{"norm_eps": 1e-06, "tie_embeddings": false, "init_std_up": 0.037}
MLP neurons of a small language model. Each row is named by its layer, matrix (gate and up: input weights) and neuron, and shows model dimensions 149-297. Each number is 128 + 24 x the weight over its row's rms, rounded and kept within 0 to 255. Numbers have three digits each. A neuron's up and down rows have the sign that makes its largest values positive.
A block is one neuron, or neurons of one layer that tend to fire together. After each block is what it responds to, as a language model described it from the Wikipedia text at the highest values.

L12.gate954:110131149137118103128141167133126108119126131118133109120097114136124136079146114067139163118117128130137141144112127125105121179155100205149153147121110115169121148141178111131108094161145153122144085113114172142099160141142126116142171168133096153104106121152126105146111127099153119173091120096151092125123081096119127146120124128130133156153144096120153177120150136130142126094116089136136147063160124162146109182140125133113140154143106093174
L12.up954:139156108128150107136120150125152125119151126103141128119157147116129124078179126090130120132150130163163129119147108119151102113065141127090154143129168124148124129128161093153143121127123152124128114142122150156095137145091146128079145151112101156114099140106101126113107125127099106141153118125113114137082134140123103144115120132095120134094138147117124127135146137131082112112102118155185098110131133110129117088151133139185098163131104137112
L12.gate989:116100140137150132112127123147091125143154139114122111155109098126106190121134181142138174136137149143144124125134146132168147148142103189159114086121140127127144155157146121130138104138117156102124094147127161134122124182089097091144133132093169135129103096139167115142101078114121130166176139124151088127118104145120091115139126113167088087113131122171114160135134109124127123116117096132168123092102112146141132166121135141163135134100118150146
L12.up989:117149144134133103122149111132117172128152128095156128144118111162135109084152132067160186125121148140115130123136120138151116180162103153161142145135101118141136176137113151132141102137132170102112103155092131127114120079121125085168092091110151122113131094162179131112088097108183092161119181064159098149112095100143115126138113126136158150163119109137156115094123148116123136126103107094123123106149136134145135155095164113130149076133133119115
Description: Compound head nouns. Head nouns, usually plural, ending a noun phrase after a modifying noun or adjective, such as ripple marks, sports books, ivory samples.

L12.gate218:104090132122159125113153167117160119153139170149108114080168107116100131132146103138116077142120150119187141129142104159096159110151122093135127133083166121104114148130117173123117133090103150128143105133106120123161134127132133093172153186139158158141149105138203107150153101101127119131091130100164140137113072158148115209148115169093141102128156148159147151130111117119135122103116149164137083106107175142128122113089153097148118151138137123125
L12.up218:137107150116138148100128111159175101095120179132122110113132144185107116126109116202116135098135122153159156143128114150148156116169131116115116114122118155109120092150117110126154170087093125091140132107127054144124126105128117075108143151090113159154160169186174111118123122132158128091146131090139147155124101118136085176133123112100142088112118131116143098164099097124122099153166148139100118113161158147130133137052143075129135112138166122154
L12.gate730:107123122137093161150148087163111109095088095124125091097137129100130152076148093113156176099134160135158104106169100106175102117072117089131141137093137142135143161064146149107139144126102116137113114094120146135160120158131104106116100150145113135134173147097133115097141151114110143117142126153115117173070126162128165130126098126121093135096098111122107096101134093118123127122150122106114130119113164124085073118128126123098114128147133101116
L12.up730:098137154158118121137100115131138126130094161106111147092135102162129129131137088182162134087125140156121159156087133136097135157118172092112116090101140159117115122124093102127099129131110113124159100089182131058138117091155132112087129123155132103141147113120126102118149094121149135123033126155116105114124124158152124155096105106176098116195093158131106145149149142152132131123115110136107133094098116088085124121188159122124137132113159155104
Description: Pre-verb adverbs after subjects. Adverbs and connectives placed between a subject and its verb, such as now, still, also, currently, plus list-joining and or then after commas.

L2.gate337:167172118136106117124106133129137149087073180112088129144115135131127135126107124118126101141122140145105149156171144128151135152127136137141148108108101142185126183133146137124144113129142116066128131111156090152100152132123135094122119086135079112136123126112164113147124143108146139123112142127133125154096162162165098176169109142086165144125139153151153137144129083141120117106183136127101095162140096120178147121134183112121148136144099124140
L2.up337:150152122152129150147136128130172170078091139135078131103173161102124163113144136110142109124097123144103151148125137131113204129134095129116132163111121168117134155125124086125131110115163170081156137099119130125139130111084109118119147073134118127131132097128098090145166131090148117103166156078104147153091163116097123118135164118132173123141095121134151159131115135146112126114165131116085124142150119117128133140131161123109128131132171148111
L2.gate488:103149130170163143103133148134165126061117156091159128161124088110167091091126131150148147133124092116152106097136134126088141113138127146125174107110179153127111106133142149112162136136130172103131155110114151139143153124118130086163125156156115151094108114115144142167129141098137120165144154141109101108107151154129164143150156126120127141104178148123095131159132152125101101117110145154105128174097138097170142142129125172168124117157107158178
L2.up488:127096110175154152083109130123163147067122078066158106144139109119163109095150097161154102096125118133134094108132109116111141193158147153129172115105179132107128097105137140152154125134149149097122133093139150155115135107133072102151101154143100132081139097089093133123123121098126100161162119142118136139136171117129151141151154119131104138118176141125095130126153148127099104085121156136104139167106124127145158135105124168154127124131143168162
L2.gate529:105167161132100097148088109113140150117126115116153110141116121075134110098147118136129106143142138151161115115130075115111073135171119142112118147112131151154158100090136118152134154119122116113098149095107111181118072145115078128089115112129145144136128156156127116181172112164135138172091106142132098105113074146104109183131160139143110123205082145167168157101114116115123151132091096185109137128086125136168138130142105150154138136081100112133
L2.up529:107118166158123153103148147120146106103185087138157103130131088174157135169146118123129152125135117144131137118131118085093152141102151106165164099129115150139159093146157130092120097171099147150112163143146132148140050167132121079122100110135151099113106113112108094138088069099146102167083107135141116087140121121144096152120141117121127105149147137146118124100082175140145143156103139150127154086128111130145129104136117144129133146151131158109
L2.gate583:136159120110103121150136080097092136085128105133135127172129132088123154152169096158146113097145115100073102125149116074148114109126098154174106079130107157167167126070141118099159088162128176109090144110109108134128155139130145131090078146155091136158128105091093118195145104111108159122146115118087166125104161132156072124126114119156123134117127134153158159147128137153156151111150119144071095103162140122139126136122127101140143115137111150152
L2.up583:137140108118139117156116079133079098099107131146140116162161110122121139149148144176149127111155145118098087134143124110150127129088119098137134140141114157170156129122151117096135121165110157117102132109112131118156162133114103128133078136158097081135106111104099146184137132139145130129145113156119134144129143133163094100120111129172101094115115130158117138160130160141171190128158131151086140131165130114147112142176132109137118066157119151157
Description: Plural -s suffix. A standalone -s token that pluralizes a split noun stem, e.g. opinion|s, observation|s, concentration|s; also plural nouns like bones and items, and death after his or her.

L3.gate26:093123141089123122126174139161151140160117129129108129064129115110172107150148159106093135104157153132111126175137112139166108134100191109128107126096134176169139120113135129142139121146111139145151123128132115131170110109120158140140109078108170131119107122083130108126135116120115111160136162106140096175116080151128144117129123106115103102159175104108103130118145117150111163158146136132128138124167110096139149131149128134146120124122123109170
L3.up26:153102117074123140111128154142093100157098141115120109096079126124126121143135147125169122139152154149073101094148101143120144147078112163150105112143101177148153113124100168096142151139092121137157151106141162141170130123150170117115157150132151161123101132108110079119112154158129110142149119117103126140157137105135137146097117119115154141137119135141161148144154097159080119137154116128125109110132156140157119149150144145085146141150116134137
L3.gate146:124109143186133146108158143146130130131097133096162148153159118128111146139137121109168113132127119083184071135161113164123120167131117169129116117105114113135155093079142115145120082106081113088104143113119140155135119069089131110152178123149111110113127126090165112141141133082191117097110099145125139160113125113155125136106100100097139151144158115168103156140120144139127161114168094092166080133137130126185173160099148174129125142141117132150
L3.up146:132112169189129108092135186160114107112077130117188142182124137122132113104128096121170095147125155060176062116150131133112109150165101159105119105112116138131139122111139136149105106108121132092111180089112149135088114065121128138127191133172165092085123136106147122146155135093163134113135099119101100148141152102155111168096093124119127123159132100117090131123095181146105132133121123103137090132107076120146149158118148137147103118149122155143
L3.gate277:092117110125143143109129186107128145152140171148163123146096158158129108119122128142123094150115139097116126128127112107143069114115138136168129116098173139096070117165180139128146115141131153143118122145138122150141113147051123131127143163109094099174103107179132135140119090133149128138154112121110106119131151107128133155084113118160117140168120099118155118130165110145152136104111119164127115120088110117116139127113183143172114100158148124114
L3.up277:144117107151135135116114160099140168121159145123169081122094125135111105134146105140142139105140123113159118106114115094161103099096124110131109120155128175094061156115158163104166162117136110131109125129143081174091116152098125101177147087116088116114116184117166134132104084170164155132120097118156100104138155154114106127086114108113103106127113122142226126152111164124143120136129150127117142126126143086125141090133085145144150149137114138062
L3.gate349:128131164142139142123164121142157111136170148107104140154119103113124067144123115161113131144126154089136106105157094143136138106103090131119125101103113138089115073118128113115134133160141115151165121071166062184145146120145159130100138126120113106112136100079158162143135094139123135075150139131155102143102156132175124132120141103119104115149128098119094141117146156106137094107154165159126144102131088123122140069098146131124114099129112114129
L3.up349:115120119134123160105159147163135148126159114142118120191110126106132086133123120164143140161116161098161114102113088151118151150131113138115151124110111117149136090148119109119161152164153120151150120107162089148154168131171111149098093111149117146113131103063142121141122120150113106102122115139166067142111133126152154120134117094112107125133162131117128115126160131101139093108173129147109122116141083131120126090118142150103127094157095135152
L3.gate722:091140122178111113108136161147148138120107145092121137103120122125154186101152136102148111104152146140126127121165106153103117141112173147148158104117099102116059158145124112156146138132127145171115117086154082108081125175150113090093151107087114144149103156142179159144073149117117149150077088171112118110129160124134094129141161117139144095118105116158150134138084113128124080054144145124132133110113130111166134130106102151098122143140127141113
L3.up722:122157121132110151103129154103144152086130146065102100098125125156118174146154121116174135117147129139134111184123110120130183138141180157152182116120117122140119143086111143123157134119086145122132117105167133153097083113154125106089136098101154110150130144101172136117111114147108126099103108154133118094154126131118136108093149152166130123082143116140128115133099081186142122140120144134087137129132132086152109115121126122137127156147114157097
L3.gate894:169142161105137124093104100145112168149144116088162142116128130104171091136129147110183123142123130139127125121143091090163149130137154096146136109149117092131099153105121102130154105115146171126150134107112073137161142153120099073097166065173133130098124142125119120140125142133131132105116119132136122099115110137093069137108115131125127126128169130140137114122126104150157135123120141161157116092128092092153104153098106150089102157116131150100
L3.up894:130092114087141110137135167176133111132108151113144116122133087071120126135119109162144131119077137152113116148158113090133146113147150128145114134149113105131095160078128103135155111119116186101104125127125122118150090103132135100111171145148122143090117158164099143139131121089127116072130136099141130137147114149147136099114142109095130113121172141131102127123177144130155140115156148122134101147120136113153120070126115139098097111173119109138
L3.gate1010:132090158136187132121135121178155105135119142140124138147135133121154140138099141105149153127105131172138098156142138145180145155119128083108132162139114099124128167079126142111140147119158163122152119156162118141137151096092088135111151136140128149118144153085141094117093132163169136092119133130137144093136168118128130149132152123144137123141112144121126100146188126171118133116121100159098123091166116145135153100135100111145107112168180196110
L3.up1010:092102140130180125099122106145112144141157160106115130121159139099129104185128146088166140135097156109161113115105112123148138138118115102095125104124154144103137156143151103152159157104145147120134143172144118153111125071134102141112160116141162145122122137100177128101098128151175130095138114135149151124192184136109110164109178152128136163118096106107114123124178123150130135119159087162132126121114141131125149134101085148123150129146113143125
L3.gate1175:129116090148139127127158137136171158120141127123150146123122139128115149140121164165100126139084158165127092109098137143146077138114116115137135141116122127128136152137142119110113148138161094161100127122178153149119127129050119154112140128144152102136088137107111157127076141104162127111136109149122147075144136118152098156121141102130126113110142109143136125139109110111156129172113154092128149127084115167166141119103072111139127113111117137107
L3.up1175:123098096146144113112158129119161143108163145120146096119084099121134134170145172135113131176118133128130143087148129150165146175131100112127145133166115181148105171124114095143118111113140112175068115140150087114109143187088103140109132124125099119116137125121139134117080155146122122135090081132119114118157193107106125166161142143110132153135120120139187090112128102122132112132117123159119127128089093138103145100081122162153117124126112142134
Description: Abstract noun-phrase heads. Head nouns ending a noun phrase after adjectives, determiners or numbers, strongest for difficulty words (difficulties, challenges, hardships), also effects, aid, time, weeks, plural -s.

L3.gate140:119153109088091141111128140129120111104125103066129126101149115162111125127152107114084112157102108150131127129113126122101128136181103120110106107134106144085110152124158171136105131105098119147115101143147131088140089122115127096104087146128129139123112083196179063158114138123164128128122077139157130172105118152145132150128082105140121102142160136113113112114124101131114120120129160073161141123158103141125127165125129124084116155140122139096
L3.up140:100126149098101150104147144146124103140169109109121144069117100172128139132147133106107140121133139125135116160143158111124108153138102140126127110141128111113102157105114150148113141143087127155138123147128124112156102104088107070095118140121100126162098113146163079168105132159128144108114117137170151181132124152145136136114100128118125101138129142106134105127151096143096117130121142102179177100166130166111139184123120102108124101161125130121
L3.gate218:150074130119156137110109125105159147168133097115129097143142116112127121089134128119123114129165131127090137140130131078171105116124114106131135144134156131085127110117132191118162153089149132125100089161128133136119094061149131085118167134158086053124127141129088133116132132145159115107142141147154078141090143142151150146128135131094127154132110128187096137143152152127128097161141150162103091127128129138107126117145131155138097127146143118137
L3.up218:148189108154100122099108124124148076109120130149082142129108102140136134119095124092118103138143134130107148092102128157143079193128153165132133109138108133112110145131133166123168127102072131084098142182154086119159065121161157131124107108107105175111155126119121151120140121143092117089120127148105160078129121147138163155156113129155141130129185088099129123073119133140153172160121101154130107121141141129100110138112152110130095163152125119106
L3.gate457:138128141132086155092124088110107115161135142112119092126093075131112099125108114117118121157128086154125190102157120141148129085151129172107108118130139125106147114106129127126080161163116170195168126086130135119112143117122122131115136163124107127110159113123121082133092076126075127134118110123177113156145157162118119141122089111132142130177133114097095130101129100133162137087102177097089156140154108147121127116077117121135169102137130118145
L3.up457:117113093143109172093119087108092113129150169129137083154043109170141092137082117140124127109113100138164102080131116097114125115180151166143110119159078123127107132159118134152113188124136179183141148095134166132113148134118097102157098136102133138153126107103075103125121114136060155144099070115138159138142110139097108168136097089147171106154081103116132100104112123144161139092106143069115150141150135128114120147088124139120131094118123145147
L3.gate588:149104087162095175155181127116145140142132146113133129141107137093144126107136115122106080155117101131112150134072131167182138094129162083139135094123105113124132129137170140128123137081136143131137118113146114116142108133120130117107119117138146108114148162158133115125152106112177130127141135136112170150108138134125092132125134160164098146128150158126155104117108163101140150142102104121124195139165113107114141147140118149124188132114109133153
L3.up588:106124057152115178135170122110137173095117124120147127127100132162125141145177112102098110124136150162128137088134157126119121102123124153154117103144087100128097132142145145103131122136079162150115122140177114103122132130151069135135137118098111104108082129173162107133181114128151170137132118144107121127142071149119156146105125154148122080153130145129137049105094115122096135133085101153145120135120102088178124111112168171143148122127130123112
L3.gate908:123139100095120116111114107117113123153116154097177166125101156104119121112138099094098139096121103114098161099134125156122122137135141147128117116108149120147125173176106187117103116124141104145098117157139151101156078085092106135097154164142113144102165124098129135149117155137081118071125141114158108111139111137103113173098131135099163088116132136153123073137072095145142118140166139126138137125143167113117119140098179126125126130161131131139
L3.up908:107088119128098103144140100151108142120135146106175119116103136113101130114129130122094165113130095108130150131124111146129149147145103138093113151115160075127147166143104134140150144101133130111106115147181128087151124071100082097123091138123108149149102107101153125141096150137126121103153124125178113142151090130091098185107136145139158130139169141130145092134067083129123124170119117133137129129136147058134146140076118119149124135139143140129
L3.gate936:121143109134107089109154141092134129081134088089107122091131105151146130116186146133139195127167122124134140134106137191107115141121123123074099138149122123111158136140141130120109137133155164150105116120170096156103086132151083148084108149079127143129164159134116113108098129112101106155149122122134125171176145175126160126142091130103138111094141135110101120118150096149122101093112115071125158124141130086086140106100144122116119138108133134119
L3.up936:107123115096113131129119123123144119162112152155133153092098110137112126148150135126101161129148105166115153115135134170154120096096113120159120132129135101130087134105138151100182156113050135110108097098118138082119170105141139103133150086116074082123077129106152133159121165117117114113106156142096182097109082153106126094129165150132141108127092167117135144142113119187099164104116100141163130107140099176145170135127102123121094151101154123142
L3.gate1072:149122124123123128140107119097121143157150106069123153147147135099131131080165087111133157128116109122123139137144153137147149116119113111134107153124128072124143142145113149100126083103125121075149104142101114138147106139121076124116103160121124157148143134097123153127162164123113137066153116163113129119123086136159131132158143121116178150111169165146140117099139141100106160101098151130162170119159170114142131097093142127144151106134135082086
L3.up1072:097171130102067173157128155137159113156142107176127144113152127133159138126126122108139102143112099121080163137117142127145161149114149145121098132142121121102107152095094126149138126156153089155150111126094102115102101098129101102142086146111096115126118101092118162118144184122081134117128166144112106117069122148162148129135104135150184124145123119113137125107117110154111134152163114115128118134154128096156167154098109174129159108154143111116
L3.gate1134:133150080151113141140114124102134128129122074118133154100110147109133120129141127143129184157126145130158112108121143133097163168151124126131132147134155118106138136122125128124114147145124114151168122079113136176149117134157153156111166119110076158175117113147140114126121137076121107135108089140168094164130134161101131155129125134104160150076126121132138106110110107147118095111160114088132145101137113120094122086123155151128130103151161139129
L3.up1134:089138094165152107117101150089139125181140127113125149085084124123141129096123120142147160139142168127114145110127114153106149113154119135093142145108144105110160144098103138121121119121113093162131125155139138085126139125125113059117097146142126144134132112170133147154093111086114111173096126123145129171131123137145094136110120129144153143137092163185144099118135107106128124068133140128126142103123126119150120104097148145120144118108157150127
Description: Additive adverb "also". Mostly "also" right after a subject or verb adding a further fact, e.g. "he also holds", "also known as"; weaker on verb suffixes like -ed, -ing.

L3.gate95:144172149105149114145112140117133117079116118118121111143126103148152129093095098168146189121140131131145085136143139123116125137148115116139103164140176145116146167108157150098077125095166163129116142138111135121090114096061123171157106144146167133138152138165141118175171113100160116105177108093128105166095115145126121145144126113151117131109115106160177112164158140132131104185069110149105097134151178164164121147123136139142121136153148166155
L3.up95:119173164173144151140134118118164134092137101090142106155145094117157127098095153162168147118147127126150093148174106138142135107142088163157121189168131153120157144110129118101107121122150138119130155099115131146088146118091118153120152128124164123106147153130132109155159115132131190140138081076125144160127165160125110128114176109134127159132136095176144121120126079117131115151086148161139079125141149136175119141101131135155089103152148154144
L3.gate260:149149150130117126084140130151103096123144146062140101093117116136119091158147134119168145192122133110156098110130134149153092146105090162139133146111122111137123152103118131124146148121125163129067161152128089094051111111114142119168181109125106132102091111118121110107165142096145125132099131113142156107139155116126127106123120110133116153157110141142120111101089121133166130123103117129156092129184124129116148149164134126128162149161142120186
L3.up260:149163111150132151105092134138116139147082141126157106135152150102117108145103122098163125179128122134167100096188121154144096176137160170151183098116137120165158143139121116110121170139138152114114192169086119105115118117081157122141151121125123125097138125114147101115134161096159129116123201111153133109124163096098097130126120120155121091141143131162077148119131121137144147108116083135136075137164153138119139164152141114100127148149168087163
L3.gate335:155132158114139220134140140094121124139141126129148087154130090099132108156100102120127157146148150108118109162122115113094140131095144167104125124097110128088127104149147090083137126170119131112103149142122075122093107150152131157171169113085134151138128119103120107132124134111169134117195153119130132109117161133134134116147117130135111135117140170110131123127139113144149134105114159154107117142127139110129137160158119159119154124146118139154
L3.up335:139170129148127189152123116129142094117143092116147116124138098096134090141100119126157177152153139117150101151113118085145164136177117172119148107097113114070151094159158088111097159144151163121091126143116118120129089125162132124117173103094099140128141157125121141107153116116086094151135147124120158112109157147132121119121135110161049162133174152153173139171121140137173136136114154108107125107140150127143148138161132163139182168149090148153
L3.gate342:135139120162130131138111116123087125092117099088155120114131096141196100142089103099158139170140104153158119119159102123093112167182149137162151113093087117141112136140148099112141153123129145094123120106103173130109137113092137112148127127128091135134111113143151137168099102094104094127146134092122123121172126131120127147081123119138123104134170174119103157101137132129094136125108113119133134139130124152135161156146132156161106071145129164153
L3.up342:131162080160112111129110130131131131097095101098126095115135113131185093099119124088191103148138105139126141149153093108144123148175141151163158144083089122119119153122115130123120171083112138098115114121116170133126113125134105115165125135130103167128118131119135130153119152110085096116177118128113041110134140098100117163097154118175112142123149139119096142098142114192116130123138104133168135138132140171159142143159136170128107094145137146180
L3.gate513:109147125111139117137107144143109152159121125072118164100147122145141120093134124132136148150103139120127171150122118115130096150126134154111114125138092129131163104160093134168135136107106147114132138119148147095118151103142098143106136112120137091118145154145167099134149106146142102077099086103087161097109136149158120118102126163104124120147165170163132153152114149090135116130103141122121107131107194130121129127131151128123142134125140128154
L3.up513:136147118051122092157134132144128122134152181103125169113083116132158138085136135141092138155129156136146168135153097133139125132139101128146143142150101158168156117163115154143127127106175116118142167122137119122118090115142125090112125120147129117097100156135161097151142129111093140105134132129110169127089132126137136190115122128100139148127132162142118128164098154077133156122159136131121112090105152136121109134123152157104126162167151130153
L3.gate769:127114146146077154152118154146095140118112130162124133102133123083154059142132129140102106125145141137113149182133169093131134146094095165096092156106102123145091110105141110126086121121159128121144131130153100112131112143113109154151102132161097146142082117145091164090127120139105126144107106117095128169116139162151152100102135106135143114135150132101114158145116144098134116140180114149100079115122106124136101198146132129165117100120105114139
L3.up769:122110137132120134140106145133102121150109101123124097128143110122118100138120082148108131128128155127124118139157132123104134147077106127148108146091118141170119133084125111071086075147132112108141112142146110149106134092126084108086151124139096140167117148156146102119123130105115094108088106138085122151100120180149147116108134112109131135137159155136156106129149116115128120117108084117099088134147157137148137122135124130162139109149157112100
L3.gate1030:134168087154142124162102151104124106169144146085140109095177135124153147118135125081160128108143151142127147140137094125118109157091121146159151160139122115161130152096146135127111144144139138150141100139103162141114127121127102096119157169144113160107104134099133145110102117119126129139102150112147144111179135132097087117150166120160083109169092152115101176132126135128139105109122159112153132099140085138153150148132149139130160123136126121053
L3.up1030:136138081118082106142140203105130114099147150116127124122112121160132159104119117101140129113094104121113138163120129131134137163171097179134155134157118137165153123125112148109143115090164123110112120107158129158113129104120090083120142167150127124099121081115107175142123116074108126094107145120152118108193145134138118126150115129104098109140118167122092176131128104143149133141100100159151101103113122124102124133130130148120140112148131149105
L3.gate1033:099142127109104106116130097145169098130139162144109080178110085114173104127079076111163153145166132126147150143099126143155108095135115159134118131094110121122137149087134174120122152123176153118072128097135114135093110114143122173155128182089166132129130105108090142115115107090117141105147107121146097134120104130124137141137137109119138139141124161141122126125098135138113117092151132171131082113166143125160128136140161116137118122147165137125
L3.up1033:159141142088119110139121115187092154117134114084149179117174132112136129071098108102084173112153152129144160143120130105120145142106114137144095167162133145123124086118096162094098107124137159106149149138132171163193116106125117129151133141116094126152104128129087149115124139163118072136132109116150155155131126097125157108115125146128099121128174122171100143129117143106121148143107143146134091110171186099100155157117133118136146128156120097142
Description: Word-final suffix completion. Suffix tokens that finish a word split from its stem, mostly plural -s, also -ing, -ties, -ry, as in substance-s, damp-ing, uncertain-ties.

L2.gate93:164136082134148106140142137106137147140126166109109174086100114160130088154161093126107141125143128145121120109108147148161161105144126110097109124207111112137145149096152133130098131125125109148123125152165136098138140130184124154107085134112099140164092133109124102119165159157130121104135094131132184093124142121108168153109103106180109132084131158112171106165115113158147116110151092105157143105120149109079176099153138128116076156111102129160
L2.up93:119136083135108138125158155151128177165100130142093140130104113144134113149152124129115133135125097148143153103139137184103130155114111114089118110150130093124118150123162209131094121125138130162116108099175093122143165140133139134118126178100133114164143120101162118091173133131192138141155128147094108093122141100116127127125115163129132113099106147127137083126127096163174123109168132116120130132130121100077170074078112129093132149099136093182
L2.gate497:057151102123103101152143139124095134110173108095098097098159120163139092120136097144134178154112126122124116116116146113130140140127166110113088119120178109142137132124127186108138136156115126144138119138141122125152133130138146126105112114090120150126102081154138093107093126098174114135136091149146134156099107143158149160165138137115132137156170151145131117086136075124103101105142154165133109126156125113147138091131094088156135149129116108132
L2.up497:152112140113099133131110126132142121086112176158136103078133148082084161166118097136090111144132102159111074110165160101112143125154124138143123126138133153082183105117098114140126126127155130134122128140155127137116141166113149098099154149138113145090133134168137091164145125144115129089119124124146170138126169123144176147078134103102133118110110193137113104148126140147195153148101123167135138144121082165114119142113156101126117129111141136093
L2.gate692:118118074130127136090091129103152103111080124167116107113130166149139116101146126163113115139079119095151176078129133131093137121123123147134137147150122132146144171087123186164109128162144122142116108085135130118139117125147143167122141132122108131124133164135166154108165143074170123117136088091128111164109146133158134137103116120103146128169112126089109103135113127133162132117188081134109086101169116116111153120124162141156159157093163162106
L2.up692:141122090134108144098153144126162125150118140182140103124130147170135163107151121150144121150098127139149162079098141149115135066123122125146111129152138125096120136095151187133119108163136120148113125102124107112116175120095144158125131155118086172118114190133148149148124085104171109090109098138121101155138113136124115119129138127121141099127137124122152112118133110141163138115195110105128077128156119131126121117091125148164146148092111123120
L2.gate876:117144120091136105094146189135179095145097107124160105127103168098106110161123127107114073164147103101091101132137118073125130099121141110105101118087132125088160140123120070102122125121085127157101131136147112141090144169131171124154140148109095125161126142142136118180158161128144153151131110166117138114111123146135104100143104084155132111087155154155152119112134095119077093124110175098121143091161138161150117103148180098124095146108127136112
L2.up876:113139146101140121121109107082117085153118114123115124117124172105141116110173171106082093078134153093154160093094127138160148118143134156112098123096152154110117125117095115115127091129113115144184087103134083118105158148143130097109116113115131136120130170153106147136100169100098151097134092112120102154153141101146142113112090129136142114097097077171117176091100094177153157133130131166146118146141146111159092119141108084137187138130133176144
Description: Additive also, surnames. Mostly the adverb also right after a subject or There are/is (The film also, He is also); sometimes sentence-initial This, not, and surnames in lists or tables.

L12.gate119:124093134182082113157107102156138130149124142112120132136116160122137172100146103128136162145121156134159121139124165128138103122117127135172133128095147146121140142102139116127105091152136160123145118113119133126120130139133099115125153149140138117110123107082124144156126133116131146140125147111135145109103106151127117160112137136136133142115096103096128189126117148132127112078095093102143086149117105135123126188154149119116168104170144105137
L12.up119:177146126134149150139109138103090157143144133069140108125138102124181165170116150133115112135157091119163133108102123118076116113139134193150159114122112143166137116071133124128131118103136146151095125124164124086113137118187119144121165124094148140122120117119187154102091114110161122143108103151159160137129099150129106111103128090142115129079115107095095120143127098077133136125111120112097140139152153119143111130118134129120141123130107138156
L12.gate335:152131114122144121168132127114080104126121102133149159142129098162123131135149089144159153112132148123178153127144103102154137106140112133171082100144098155117121132111128108140100101115108110123075147137096165092133133112136157093145105145155143146128131124172112111130124135120109106135147097125124130167156093137119142137123132128160186109105143088177101183132115154128105142129134145082101080126132062158129137117130128116150149108149141125091
L12.up335:138094156098112155161121102157087121131104138158121145150107089164136115155147087137114159105166108122165138137129136127131113130134104197161121112092112129121153112103155128119088116125139130118098119129122130118134115117074142112106165129150132115177085098133123106108167107133119096147146152142129147127147115167148137070125164110132100076118118108191107104091148111117111135135124144100097091157144125113149126159125142130125120144166138134143
Description: Plural subject head nouns. Head nouns, mostly plural, ending a noun phrase that acts as the sentence subject before a verb or comma, e.g. areas, texts, samples, works, households.